{"vocab_size": 39909, "tie_embeddings": false, "init_std_qkv": 0.016, "beta1": 0.95, "grad_clip": 1.0, "decay_fraction": 0.836, "batch_tokens": [32768, 65536, 131072, 262144]}
MLP neurons of a small language model. Each row is named by its layer, matrix (down: output weights) and neuron, and shows model dimensions 170-340. Each number is 500 + 50 x the weight over its row's rms, rounded and kept within 0 to 999. Numbers have three digits each.
A block is one neuron, or neurons of one layer that tend to fire together. Before each block is what it responds to, as a language model described it from the Wikipedia text at the highest values.

Description: Hyphen after Arabic al
L5.down571:528581439485514485500449483515474466618402547514488472426575468537431444515502566512462547514598397449563540536528442391492410454452513509469522541514433482515419568539566463480501555456471404395537515530429421492444589525547540495449553435553491498522572458546504377521496441497531492522573396565452631546463405408437467422514414425578472485453514522571539544468456562468509423536463561532542571510458509546460492545506468515471350531501476477502487507531443507504473472415531406521470350500476505469454461519459
L5.down698:471550459494535485532413325509460514526462494536546502522659406627474601540476506533550655524481388450508449451514519539584472552524512537412609534488452590529402496605526534553506380516539478496590499404518450543491522500555556505460489546462506456486453512432471455470583519472460471444512505523489471521535513416505579502483446524449468507422522419471428472523524497451537526501583470379462426525422502511545515540500498473463439474402547476572468517499489520539510413491471565455551439581538577589603488562514
L5.down1443:467467608494473582582462450511560523474503425567449610458579633556468517541552509481491439501438431506510530457445492552596514535481455484526477579425505545504449490502464499519528477527561533516506488458466392514527582518550513561415509525497532524419477526454519479576553490525495494513497437436566471443459492474500515550584480570377451443468510529542583432543453527467503443468589527526537508461568531542439522545575528553499481535494441552424353570502527503479533442489490555475508462587500474503555547498552
L5.down1833:643539503412513501546468562446501479503502512569508521478542425509576549421546583588529493463489460468416542491479487491509503464510549459584487582498531439480473450584482520545410531505461593554573546509481496465528522559546483514532460439448438469475442440479529517453492427490534513465498474586484521582416412507567534507600641486452404467512559424578552521434475523436412549510498562466491432453551503534498486466510607436475515472491515532522528594485388510512395394543478413568553437422489435509578437431329

Description: Name-introducing function words
L6.down262:558611484510495433504481538513529513491576481517526494455498518553536477567473540518512468616535507487471503564403494526528464455479553491458482502556493473484513496386467555517494545553482494532625494497578482550487454489556472600571488583563431518480419481447445466543497491578544510473448454506510422653502495535489628488410537475468526566479541490550524453459535539435525494513511570499444473518541549554562550463506497437532506570546480528431483488484459479506463546571529494621504521338598491449470507465445
L6.down315:520509496472552491563539430577531501497522496474476509484586520552471637454455443487468427505439512501468515450394480517451501495504481603499442530520611501503506525451510448483488528475532488544489519566499410589507552520350477521506525453542446434497521522567510550618434563424544514559501484426432475458389517467544439455587467554435531438343504485551486473482533512560471599444515522429635485541520520443507477574550475400478441544452452587457544369486466538489515618498520530440563513499547503482359441429449
L6.down359:474479533487516563595549419526547455464456445473480467458437532535569568509413558469488419537458486477500529455428466486519497431487547464487528478495563462616467524547444469583483552579549468516566476446508509581519460500493517467557505512459417557530533442500501448509479498509489520489483498448499569596479568573467426452613472613576481437471550564502577556504555462625556609491570556402494468528548513464547529471585530570547503621535520552429605511559433461443524525447507433552526509531485525443496443504499
L6.down925:446498505502394521474483435552553544503579500463575465447561448506409434436496498530504529535539436512506514525502518478461434443427487522485497522485530531518473544465472498512478591487653518507468526425533563543500496499595429478582502540489623511490522523440516528560503466512583441461591441541515516482440589415531541503476412396514502550525564456470453413536524469452485484439509514555552481608468535496555455503516587438506471498458536483458494505500454558452500555438518549529504514548503481550451388448548
L6.down1235:528473487608502484511599571524479531471447492468390548476493545460472455536432571562476494507478458490496563532490508489487426498500465450521507554490510451512531525512467537586483531554633533503587443467477508536493475511489538504468513470461499507457535498460547508546518568549550457517528538555422512472489506492497456532613440575474542447498492481463510513506472517469538485539441562478447551483510488586555601524493485509466565546475465439390415436472526593484457564515493431501576350456476518554594476483533
L6.down1478:525483510487504486515567557478449479511410487482428463548517509427486563485472485439430504385504568548641540447513485546503551537523398607500442510509512460503481517477486525633530497511556546481438478460441539502514540588516505528485517484472471424605520500463495595507443447467486512399498537563481499550525573554549489523484602534466598561487429455605484447590514437509559484541563510428505511548621502496402530537431652403469540380607468476482549452483462598508543495474538509509474487458513521466530520531485
L6.down1534:509504452478512404503498497568464489577485430497512523543488489474551460432507435509483576575554461503502458547588560493531535484490440482530500551553504539558540449423481472467545530531492479567476558643469511527427467595476461491430474538586429374492482535456471521454457480540527548534471474578452544511505519534531559538611491427447474530478549433541440458443545631468580456424513419579533484588521381477574506547503489477464567534547630589562455482505512507567518491513464519515492477477499566413575466471470
L6.down1706:533497538467450441501534391406525577658430426505519473480577543508452542505462501504444474460477610529525515525557542480497524528480526469406493506552473524526401571392514564451572449484501598506430479578440576467504404491470472502506475524557493601506452540482566521580394524445437540372539474453519451556497489517437634554510515534557489505446521552510577482514457472463565559467489523501574481499490545506458532467540537429530514556490431454522507576471580483493468504492488476448439474423547515539582576576583

Description: Article-body start newline
L10.down343:536392452467467388543499440485424573499490548468574555479382569522528433438459493511519538459614545460542398478505543424503447547424473454541526605535519575357520488470408581552505437507501467457456473416567470570482543543519432491441488492570501462505513495452583496502430533463531473550567583457477509482499516537504478525417417489429489447548475515504450441441491495533529518410416469553445488579622563516542552478396480496512425480435525590473483502475422410465482532520367514484488437605530557511502491382512
L10.down1263:556373503548368476454552540555599507479417379549441525448505457488574504561558546501480478479537457497507512582490429552490509471413459513462487509493550570546579492530490549444517585408518558418510500412591460525478503568571503492487526507456428460464502513530518536505555524465500504496478462459410484554500477504551525481545567486539522509548497529514464437427459469472489459573507456470507485483533503517430546468503419478502493521450399472488506542556559502406466525502561488526482520544528470488496630523550